Weights of a small transformer language model: a variant of Muon for these matrices.
MLP neurons of a small language model. Each row is named by its layer, matrix (up: input weights; down: output weights) and neuron, and shows model dimensions 314-441. Each number is 128 + 32 x the weight over its row's rms, rounded and kept within 0 to 255. Numbers have three digits each.
After each neuron's rows is what it responds to, as a language model described it from the Wikipedia text at the highest values.

L13.up1233:089115115112170190138135157063103142091143086083116171133152211151113136113155111147105088060097110144114121134174151116116092129151121105130145112118116077172113121110165150066125089075125175110121154192132122122086095130138140153092111120159107132158134144078155113107153134136138157170116160165143113130176171079115131122146110157107163102122157082146151108101064138138085135164170
L13.down1233:115124130126116088123118142091157171080180145089137115130141159142121106087108095162108176119119156130121118178182132079163103188105103122107101112127118162120162097106125142137104096169147152125131115105190146127176117112118076127117134180154205130166107116128182181119146144144169090143066141103153137088139133084170167140154207124155181090136094054149141125165082163088149129134144
Description: Mid-word predictable continuations. Word-piece fragments or first words of fixed terms whose completion is predictable, e.g. Dist(inguished Service Cross), per cur(iam), Supreme (Court).

L10.up1051:175130149131094075102104149070144162150156134145126142164145098150091153168165126092135122180141112111106099091186126156177149220108213116144125138138124144140114120199159070121089074100137136147129102139114154130107064100128125183116169166106165176109122118185160088104136120115153108155091159196118116159108147183110161146140086104126143064122118136111133137110086126113118174139120
L10.down1051:083088154060123113169144133087172089167122171142099051113147184132102159151147139088182123133081102102109061036138136092144098119146195141168159111163155140121096176163147157118105071098204104085103093096134165123186127153109145169126166093048110152108123139172149120152178117079142144186146158094175120114129104099101139103118135163118115165136138100129109145185160137100086144144110
Description: Role-title predictor. Fires where a role or job title is about to follow, on articles, modifiers or the title's first word-piece, e.g. as a, chief, lead, Gu(itar).

L11.up260:149125168110135091158174142165117167094162130172126148139165065100134139108126147134185171143104075091157106135148154181112061111115083121101135184122094168071106138068162068085076095171134111137116200145119053139156139191153089154048128139138168172142132130117181142135160121138139152146121133183127131123115171097138122125138131106120112148089160114101112125138128165141115167139115
L11.down260:151117059169131118101121172191228094104129121169112111129104126139181125089124071135100100162101161158152133074105130156106104131085105129104130124099140071092119145153150146165122147131154101167052150119103158147136147125086117134112122142167107077159054192111138137143119079169177149135137130107090098110105098170113119115151108111124165097115133129107094133125151125198146156099163
Description: Mid-token fragments in lists. Subword pieces inside rare names, codes and numbers in tables and lists, such as Mous-s-ima, W-IV-ERN, 99-1-3, and 7:08.96.

L11.up695:146139132106102164201092070101126131137132139110177093143135178132183139120119160122159085135133121153095122160160082094117086145119181117122066090108148125128138151116110095134098089137164118147079102121113126083101111087171182171138161124099155151158124076111152108121139076123100095163148113141129180190135107128093165140095102187092202174154110117139190127149117110144086147162111
L11.down695:180148111097146148118143049132119118123127149135108108141176109126091171084141127153073139123169175068077157107154160099134123100121109196192136069071091159111108123171176091060139109135134196102150143063107163193147162119155118083176158149150123086093098160133073105162062137115076131167142096177077145148122122077153110125107111086132094134120142126105117095123150170074172101137130
Description: Word-start after article. First piece of a noun-phrase word split into subword tokens, mostly right after "the" or "a", e.g. in(efficient), in(ternet), or(chestral).

L11.up434:119135161081100106139133131139069126198130096167101169183175142152136050129114131102144087162165158111194115108097117115118129135153152186116121095084161168140178230150133208216166181109187122097085189155123123111080092112096147130120116099141151204114165128124105153125165185136114172201065135112131161139126054106089168097160157148122141110231075097135104166139132138171127132145183
L11.down434:112129109149124149124130041149061084152093129121185110077107139147145056143205132193155104147138188096136144150117149084073105138123087055135136118129116174090074102119130108081156141136189114117164102148103064130179124105154086185135141038128135092121186135126182157108111117119183206139110106161087088178142184131155122195093056088157109070092133076182139096108097045086104136086174
Description: Inside personal names. Tokens in the middle of a person's name, such as the period after an initial, a middle name, or a first-name fragment (Arimer E., Robert G., Ed-mund), plus was born / graduated in biographies.

L11.up575:084080142146070202097127136141122123126156099146129144147117148132107188051140118115148139148155152136088131156094110149142113136103123103093051120184104069136141177099180188143146096159116150147136076126113140143119158140163144112174087127129122171117148107176191110139090150141126125125138140119176111129151109094142130047163158118224161132095153211110130096125125108174190120172101
L11.down575:146165137102102121119102088117149081054107120117109078099124128131132120111095199093060119152184077103120171053135198149109119157180190073094175145086118128167138133202143127148150122176169133166069143147144109112101125105108122157114092200106115131123107127114129155117133203113150094135105102081092143135078133084112172144120145144121078114121150079149114144039169138119154094112101
Description: Main verb after subject. The finite verb right after a clause's subject, often its suffix (board-s, broadcast-s, celebr-ates), copulas are/is/was, or particles such as set up.

L13.up779:150081128085095158151172127095075181119160072085135172120124128148098147158129134160122105071128120143163150126127113119113099125148107122105159151101130159040159120126139131099154131082145157096128189092099058153115114135072081142152135031168189143116133124112168112123211109132082121190166098122154171146134184134128134149153106097137068165076176176093138130114148136103175113087067
L13.down779:041118092194114107174126144093087114150119105124104161105105149111150127181068140085067105106112132098114124139116200121115100136093090105136068176084103101078128159115150056165107160153135095170082132142170124133170133060157141120075112072184108149116122152116152175104158112116090084139145145096123133140094141193140096090145134136107116148108149134097127091059111123139081047099100
Description: Mid-word name and number pieces. Fires on fragments inside split foreign surnames and numbers, e.g. Ded-ion-iggi, Kem-é-ny, year prefixes 201/176, and spaces before numbers in tables.

L11.up1010:167122073132198173105141136109113141119129100138147134127105123124125210079127074077137121097121137124113163203101159145129117169176148150141126181150086087111159160102145120119103104079106096061170156095112146123084134080134120146140156199187078188171149126181169157122135159097181118100129163131120170155146061146126176135144108150130096168143173152124106126137096138118153144079101
L11.down1010:103166118084152189154125150160068148124072160143117123101151126091066164141161164140130162089157104096156095101118130170118184107119100144141100130073101167095111165132094136101142191099081144151149105096116135103178128047093073115074119138142129115135110100164118130109119187117133117130115128172200139159123104094187142199149118142138164152093122124123136148140177204169137145171122
Description: Word-initial C fragment. Word-starting fragments, mostly C or c (and sc, s, res) split from the rest of a word, often at title or heading starts, such as Change, Case, Cultural, Scream.

L11.up365:128099126100132146072139160124160163128160110140163116078150145119184144080171124155115148169078089134174155080155088161132137105162127148064136082096169196139133126102139092123166067120170156158194154120124076153135123139103139146151184108077171143130092090103107129115106108165123164130140110186126126132143142211200138112141174168123184053127154153118135108107144111140103169159108
L11.down365:140097110137082090187149171121064119094120106142095143121079144081065113194083124117143084095128134131111107154126125178111147117117192121142117151121086098135091101124065163133119112175130081115142124131171138155178126100084172144119067078148108090154140142131174132152119093101165076169096157092183140144112054100136097142095106135107152086142184077129116137139126154090131110129088
Description: Plural count nouns. Plural nouns or their final plural piece, often after a number or "the", naming counted members of a group, such as pairs, brothers, players, members.

L11.up206:168117073070147082125176110137128121112146087135172083149083107074151108114166111148090221147134142151122124143162092127142129111163098112129127083161175138136068101081185175055114184104111153116137127107133106169113140096125142058177154064058175121145154195143113116124124101063143158104158130113115121132125069105121111175166149091161075130131140160145156138138127169213149111159097
L11.down206:145137104105103139059124054123086158160109176095129133139150159091122125132126170143153163143099124175112144064132096145103088083124112142156161145152123168139155115144145128073093049109150130083152140140089163177165140129198094169095089093142149156173090155104120039124161128097127140160156133115048172115108107103139122096191081146191135134079106152146162100164199126168118137182125
Description: Number-continuation positions. Tokens just before or inside a number: decimal points in percentages and population tables, currency signs, and spaces before quantities, e.g., −7.5%, for £1.1 million, Members: 240.

L13.up499:086184094179103157074133109160081116166094103119109063107138182140103159135146150132104099144139156115103076200097104154156106098079105125151143170102129156149132127123136182137145155116131092131207125164118094170115120107186093086135120096128113124112182096145092126063120138078157168112124180165136081182180076088110118102136064104080166103150179134149135130125138156113103141153139
L13.down499:124182121116108127093121178084118156138082136145153127160157161112107158116145088086117145143173114103125180133113164081105187108102134171154132153076192152156079122122118172125147143170129069121088132162134182129145193101116089129121088078142112114108093075135152118099087163152139134098149163089143200154072111142085135132158123176093154081172169128114138135154093148108104117123111
Description: Word-start fragments. The opening piece of a longer word or quoted phrase: prefixes like in-, ex-, re-, non- (inducing, in-universe), opening quotes, and surname starts in tables.

L13.up141:118162062123141144104107161169126087101092107108177164135132136150163104159132104180106114114146137074167142093147125168138110089131073150146162178149115092109108129032085170167137174156110122138118120124153100139097184107080140149140101081148142116130158104104095180115168057134139081137125138101110097089155112145149122118182172097096135090155149146133137122168166102088118202132074
L13.down141:055135188152137175138175140130146128122166174170114126118114073122161129081151167135117155162076127148150068136153143171122127150171156162122137174101171153111095158181124103111128093157156131142181171082151146116181117100161192134120120126199152165203023112134138092108084178147130091099137160147112079055112087164113130123145145157181149109068190146120177135061122119117133109187109
Description: Noun phrase endings. Final token that completes a noun phrase, often a plural or name piece, just before a comma, period or preposition, such as home runs, Kama River, at bats.

L13.up66:126058143170125071117137105142058073080088163146098041123146084155057132144146129119170096135123116181128122134194123149108149185192143128081156125151099133127066135167098131126166116091137105180138107138094158100138156139099151128135086151088135108065152181135058064187111143153109089094115135159162147169147149134120135108124134197135081123095124085141099103110127128096191160157122
L13.down66:113149136095136084123114148109134140136095108092100140091163107106160152101070103112128156150163121127125048113105139098116100195100154136152129155120178126160164165138161126121166088137255112129131124091119073137114098075146092122141175100140119169123136106102102156136089079128107103136161111119139141106175135106102118141075100139117145134111110142127125129085138144123017143108103
Description: Item-start tokens in tables. First token of a new table cell or list item, often a blank space before numbers or the opening piece of a name (Hus, Dam, Hit).

L11.up962:100163147118159177153158118132070120173109129064146183121084167128111181120126171149113147169127069097116135126152046202142120103209117155182143091117166124138204143115149111157168095153107096159144115105106089104204122156113096124064163087110144132148147105153118136092142116117068081121141139109140107120188120118171163123140152168170138110134140133106135137098085074137095154141051
L11.down962:114087145123122094103171115185120123160134082140103164082171115144088107139111137144105112125137157105107126126139133158150138112141118124135106085166152136145099115136112167095167146132100100118074099061138163133195169124113120102118149127111139104136141113137162105118128153111125156205162135131154157176084114090146145114095118120159145118164072154162196094165148089141121164163104
Description: Head noun after article. Head nouns right after an article or modifier that set up a following quantity or of-phrase, such as a weight, a population, average elevation.

L10.up165:091123080097149140113077082149135145138154140136124182139173107139163121165172157139155137169151102141155102093129137174084126139063128116113161103073160177127130125093108140156119099068136161161092117141112118131100120131201110120127155159100140188177141160131112108148174095160163181139144130174093114124119171146190146095078100099089155118086104191107165134195152113085127183118137
L10.down165:124129101111134122113108129136157195127128191086117148149131082123134073153121126149129111148074089147166194108165101173131143085152068139094112126082158167134110146104095209120141164151155172102163155137094099136087135108123163156155166118081160122112122114107149136119168130172196175119124132107093151220129101185183163123137133134137181106088158091081144125129207124125143121141099
Description: Plural noun endings. Plural suffixes and whole plural nouns, often after a number or quantifier, such as temples, festivals, candidates, eight games.

L13.up362:086082119076085088128159132174140223073202115130143116089086161180120119158153095158136130134110139112131112148165166123107145088129140152196148103117107111086085157129230163038170103118083138087136119116128149139084123119141164138102099117116146156148170073163151141140066172132177118120103115156155119142077118148109093114219141134129130064103126077151109127210150106110095143091092
L13.down362:091107116088198183163201097124154127115153138102130148141097118139135143108174128074147141123183143104116196103150183152086171100092102087118130110097185166117102117129100114181156150148181091155129125155161152121136083118055068123146183121103084166169118116152097216114140144108132164188193188151104098147138121100123151121142108155129064150083131069138107125129096105124092092121137
Description: Word-initial K/T/C fragments. Single-letter word-start pieces, mostly K, T or C, that open a split name in credits, lists and rosters (Kozinski, Tenzing, Terrorism); a few digits inside numbers.

L13.up698:104141104119127095139135113189116156068121077121097115150063090046097102105079104130141079138152098144163157112113120062121141134151125070129104089095154096112160117116124119150123098068149122109134110165110108128113126179149170081097153127182153078155115093135089079114089078136137166145098070159147169136140218114057117147108126092103132146139139149207124115082119125077095128116112
L13.down698:163173115072159083154132146150161092136167110126072142100110130134170129115114124089175143137150107091160106165116145156096117120157196152170089124188183162117169109138134121152142147127136153139154086113110102080128103123139150107147150140107178179132094108145127141037121124098124074092120060118175139177136157153139145114166127142110124119178122054115078084135150123168101153170185
Description: Noun-completing word pieces. Final token completing a noun or noun phrase, often a person or role, like daughter, member, companion, sisters, with scattered misc.

L13.up524:127118104179173068102126144119126104103115144102084127156097149092124139110157123100152082084162125133166152135143134150072114123169078137138143083198140117158107136144103136138172175078197163086125117102136144127061093131080119146109166182125072177159179105136121180128053106099165144118169192185126117101158134135139179127137088171140115073145136064188131074123145100068198138158159
L13.down524:143171110109162105148102153152110121166093090143144121148101170147114114162153156152165100103094139128159191109076093167092112155135142120101093162143117138107109177082138098149094140070130125139051073217138153064173076114144153135109096170130134106112134117156111153104201151193155125146146126090145107092149118176100057124126110136121137126151129075109129108112101176152065090105114
Description: Just before a name. Tokens right before a person's name or surname, such as the colon after a team in goal-scorer lists ("Celtic: Larsson"), a middle-initial period ("Francis W. Hatch"), or fragments inside first names ("Jaideep", "Ernst").

L10.up82:113142104161126118096043221202043118140161133098122107141126143178125080056109073114052103164106074122067070115147141100096093111121121091083179140142151130115133109102121085108139162153148141111094153130138145171143153101145116112157098192105095166128164118083106174156186169114075216133114152129109201118157075142089129135104107106126098125114112115191176170136056146091173118144181
L10.down82:131094163123152172155142073104125078037132155044174147091218148131158157127141071061115112133152095086121185159128111105179103146150136095123098055111137171080104106107139134093138125182125190136103113097051113118176100119099101094127154112131100182128149139118157150143138175110128101187107084108135124147094022163150109126158186116155162101137141089184121116129151071154180159137170
Description: Name-internal punctuation tokens. Tokens inside personal or business names that point to more name following, chiefly the period after a middle initial (George H. Morrison) and possessive 's (Christie's, New York), often in tables and credit lists.

L10.up1100:070128102098128155172107104142144094114113065105134158142084111144106158107098192143114091196086099119137157146163121203134107130112157192145161128082125109141095128159182109168112139106143193164110193079119193090162081070131088065145168165121134144094122145122170106113116074137156115098127159160107091192123081116156110151091146107148127195185134149117152156088157124120124121097111
L10.down1100:092092128075134100166135149130115206091122139084074149159139085130107130138124101104176100129125161106116123094159093188113175093148105131095139137089095149120105149105100164126126153169206133180181084133121186113121087153116118123137140130119098027157085128110188156105115080180110085172145162098141125204180125160185183151109153129129152117137168055120126105137190103144091138147124
Description: Auxiliary after subject. Auxiliary or linking verbs (is, has, was) right after a sentence's subject, as in "It is believed" or "ASBMR has", plus word-final pieces (henceforth, nevertheless, kindly).

L13.up1376:126102175162082087128161100119120191129117189128141141141142128108143141172122139139149099143092114183183137161170132150115087144136143147159157131161088134193136124134189127144179152054041106121157134135109132132097115066108144108091149105149171127108170100107191188168088165111150107116146119143145186135172148154095168156146095105115157131180136060124161093125139116101095126098179
L13.down1376:094131180062114143102127111062096168144108146118127148160066135076163120126138139103118121103120105160088077073096161147164130161142122143115061173153149079109172113091192067107114121061159131155095172126140160128112196168157071170169113119180099142108095160162159117172134158104159140116181128154137073118099136146181112058131113156176103132178109113149116093057061144097133140137130
Description: Word-completing suffix pieces. Mostly final pieces of split words in expository text, e.g. -ine in Protein, -ia in aphasia, -ological; also scattered function words such as of, a, then.

L11.up654:183127192149079130101152176143107144097111131095126109142109186149128123131097146089110122108107121120091110140165123145203145093111131132113104149160140171127076058141152107134108101120144138121094173079113129136055139128029138159131114163221156142139081114128142075134128174099157097142118059099122128121174132114098108046107114078106119126145113150132078126099205174114097159130119
L11.down654:149156122146091134106134114124101154114123166116063177111136103183124080148154085116120097071081151152124074100117167140143078225185142159099111140123126141090135118119137185148099149107102188141137166111193158126172128093089163076089167089157193172134131099129132155172101133141131070091071110160144130145114081156125148147171104149126153117138156117134079131110189095092127083117144
Description: Illness and harm nouns. Noun tokens or final word pieces naming illness, injury or damage, such as surgery, cancer, bronchitis, infection, injuries; weaker on other word-completing suffixes like hiking, tumbling.

L13.up1544:116075117100154106079107147182119135126162199176149137123148143101137140141206086152130147097086140109108096169129107131166098161150149186125139043099123105176131108074142231116106107118172146172154175102160125190141114069096094091149142085149188139115091144086088116153095144153152156141065114095140123115121076145127127177074143111145098101131170170144125095120123145100160161140133
L13.down1544:113139059130147092139065166132093129136170107098141158126114160116091151156192139106126164118057149115112149112094132178111098118169137109130159125044143075126139147036162210169100154126136131135113135129110093182139064135155202157121066097142187115141098139127139140149059145147068087143151151109142152102179126113115097129138182120119105084081181121144165117120132117095137108140129
Description: Decimal points, phrase-final nouns. Decimal points inside numbers in Wikipedia tables, as in 87.22% or 1:59.49, plus head nouns ending a phrase: itself, genus, League.

L11.up263:071086093102129111118147153164165127111123127159111170120079091141084161171083094130166143071150106091081101106151117135163063119077125134144113114112131138164092116095113145197084174121148152142160125139130105177164118110101172112191129131178102108112109159156104182156107084082102095168126099145127129078139091126145140102126078132137119147169150072212097118147097130114084072159093
L11.down263:152104069135140104168064152102110107130085128135119137153153142087151133077169115157121127183149131119159227089116152145068163146164116190165106142132137091089170150090204144139170141143098120100130124137156202154122150089146163134095140124115106141203064079075112119165111139145124101092177100089112158182038153131090169134135209094158167059163139101122103105151143118144124145130126
Description: Name-ending word pieces. Final subword piece completing a proper name (people, bands, products, places), often in tables or prose, e.g. Ibeh-re, BioSh-ock, Nietzs-che.

L13.up1014:094150069054134099064029164195152144117089115079171132126119123122130165111168057157131134105117169118149161109163115140156120094155088145073080105102164090117082091119092150128185125142106164155050126108126082084124084166143167046182159185131152171079115131109144107137099096174138187086110093158101124175166189154144160119123168093148140139163122112122103165121104103142110172182180
L13.down1014:121136085156108122064115131141155151129168124105085100122134116134121151103155108189143096126060117124125126097065062150163153113169152145103121131120137153104074191066128173103121128122116176110109066132098076130106162175093093134172145157074212129173133139106093134154139152180100141100090127136129134211115129167171187097133197082177119074125120149103123087131170139100104136106162
Description: Plural subject ends. The final token of a plural noun phrase, or they/who, about to take a plural verb, such as these seeds, brass instruments, They.

L10.up1132:151105149090063137080116144126117185125145165122103132168099153133113147147078117171117153127105156151162097152125152103107121195166194146117162101126119134186125132153189135112114167137147121086111127085152189136108092067095163153102109178168159104078104190086158127110141146123098156155139089093093153110096111086135107135103109109131087149119122153118099173092158131083105091108099
L10.down1132:108126159135120151128061096120127145129085083089094116126085134101141057117111135108094146173152113111090149123150125153092155121103116192106054149063136103148095160078179087125093118110120107073198134098118141118152141130153134082134137122119165141131125151157066186097182127082168146121116119176133135120104141146127123170099155133123143078094157128128181109145073137114139137157086
Description: Mid-name word pieces. Word-piece fragments inside or ending proper nouns, mostly person and place names, e.g. Bam-ig-boye, Moh-aw-k, Pep-per, Bry-ans.

L11.up499:100072211146137092081106193118150102074182146093163155113153138142119129077094111126161188129127076145156147124086134124142148136121135034111110150159112170164165152102091126127171140118137116118166166102127133136106117096126091146178154152183154089092150134077131116096181122132114096137133130132107161144096108101118116132073090100137110126141134148125175093139128143106160121133147
L11.down499:048116179110139111192148131091094106116121162136114159130116138155066137109174133127161209133111168153122118146154142063127108164155042113158132118132073139048094133102091123130132120139120073114131166110133178037136099171144136117105104104120083062107149100129110193067136121155167163139082075092120199116138125100242112115114178150098160114123102066142135121110111134104124076171094
Description: Legislation, rulings and decorations. Tokens in passages on bills, charters, court orders and military medals, e.g. "passed", "which" after charter, "Silver" in Silver Star; other cases are scattered.

L13.up889:100146169160164095089121123089143141075135112098131164179077141167115145110092122161139147116129113223122091093094161126141121117109151125195109187087073102177145108125173125134162125167079136104116089113161139106115093121103146140159144136114149081172177105139157116101072152127095120139103163084152116070151107142144136127120167083078122103155150036094110144115097134123152203129144
L13.down889:160103166133157090113073089172117141139102139134132135155132091132159129103075116167123112140113073067119120126074087157117126131144104135151155172156156143114123129104113097169114182118115131166161116164107091153163125083141082170164144100150133101154151153145097097136087118122096117176143147061132120098159132138158217141157152104103138121128076123122098091157175094102104128172162
Description: Mid-phrase word starts. Mostly nouns or first word pieces just after "the", "a" or a comma in expository prose, such as magn(itude), st(olen), cl(uster) or score; the tokens share no clear topic.

L13.up1456:183129085122124147080086158162102130130102142105106127139077122157097149113140143171126151100110096168183093152097108162148071157138074131099079200121146171130144158170107160198140084086130144147151143123117140172135106143125133114112076165172120131137105116140147136104133151169102127140123168077196134142090120087206184095134096083115146103132087180092126118095109141123116105158128
L13.down1456:109126204141111147135169081130097160210141151112095074116140085140091128074148135055105098119145168059107129077183126113150150082121149135104150162112115157118093104138163105119110164142140132130143152065131142138171139099145088128152167086085135130138132138149160128115199142153110083142130172112129083094080103152086098111131170170128068165152155088086188110136135129169090115079088
Description: Copulas and section-heading words. Fires on predicate verbs right after a subject (is, are, was, can be used, are made) and on the first words of wiki headings (Release, Career, Life).

L11.up388:084092087067096168118100153105083114177080161127126095123103128153145169141166145155140086102141094138133176104181169182129082164109126169100144075076143172150079088076194115158093131148163142119106115102109148150084121124131131069139178080128156186128124140050113082163128125105176129108147098168099119096183158149185158109110149139142112096165168186158087143203212111136186149124103
L11.down388:130130165147132121124129121126145173117087160161090142085097110110074089109133122105078134168089109124097142107190136148132098085199121079175143110087090076095167129118097240057137112207146161194193133165083092147144097074112192161116072144124110086102128099123123178176103171151197161133098150103146129157140056116159120203159124114165145175194151100112144110125143085111128094080156
Description: Plural noun endings. Final piece of plural nouns, often after these, both, or many (seeds, wires, climbers), plus sentence-ending periods.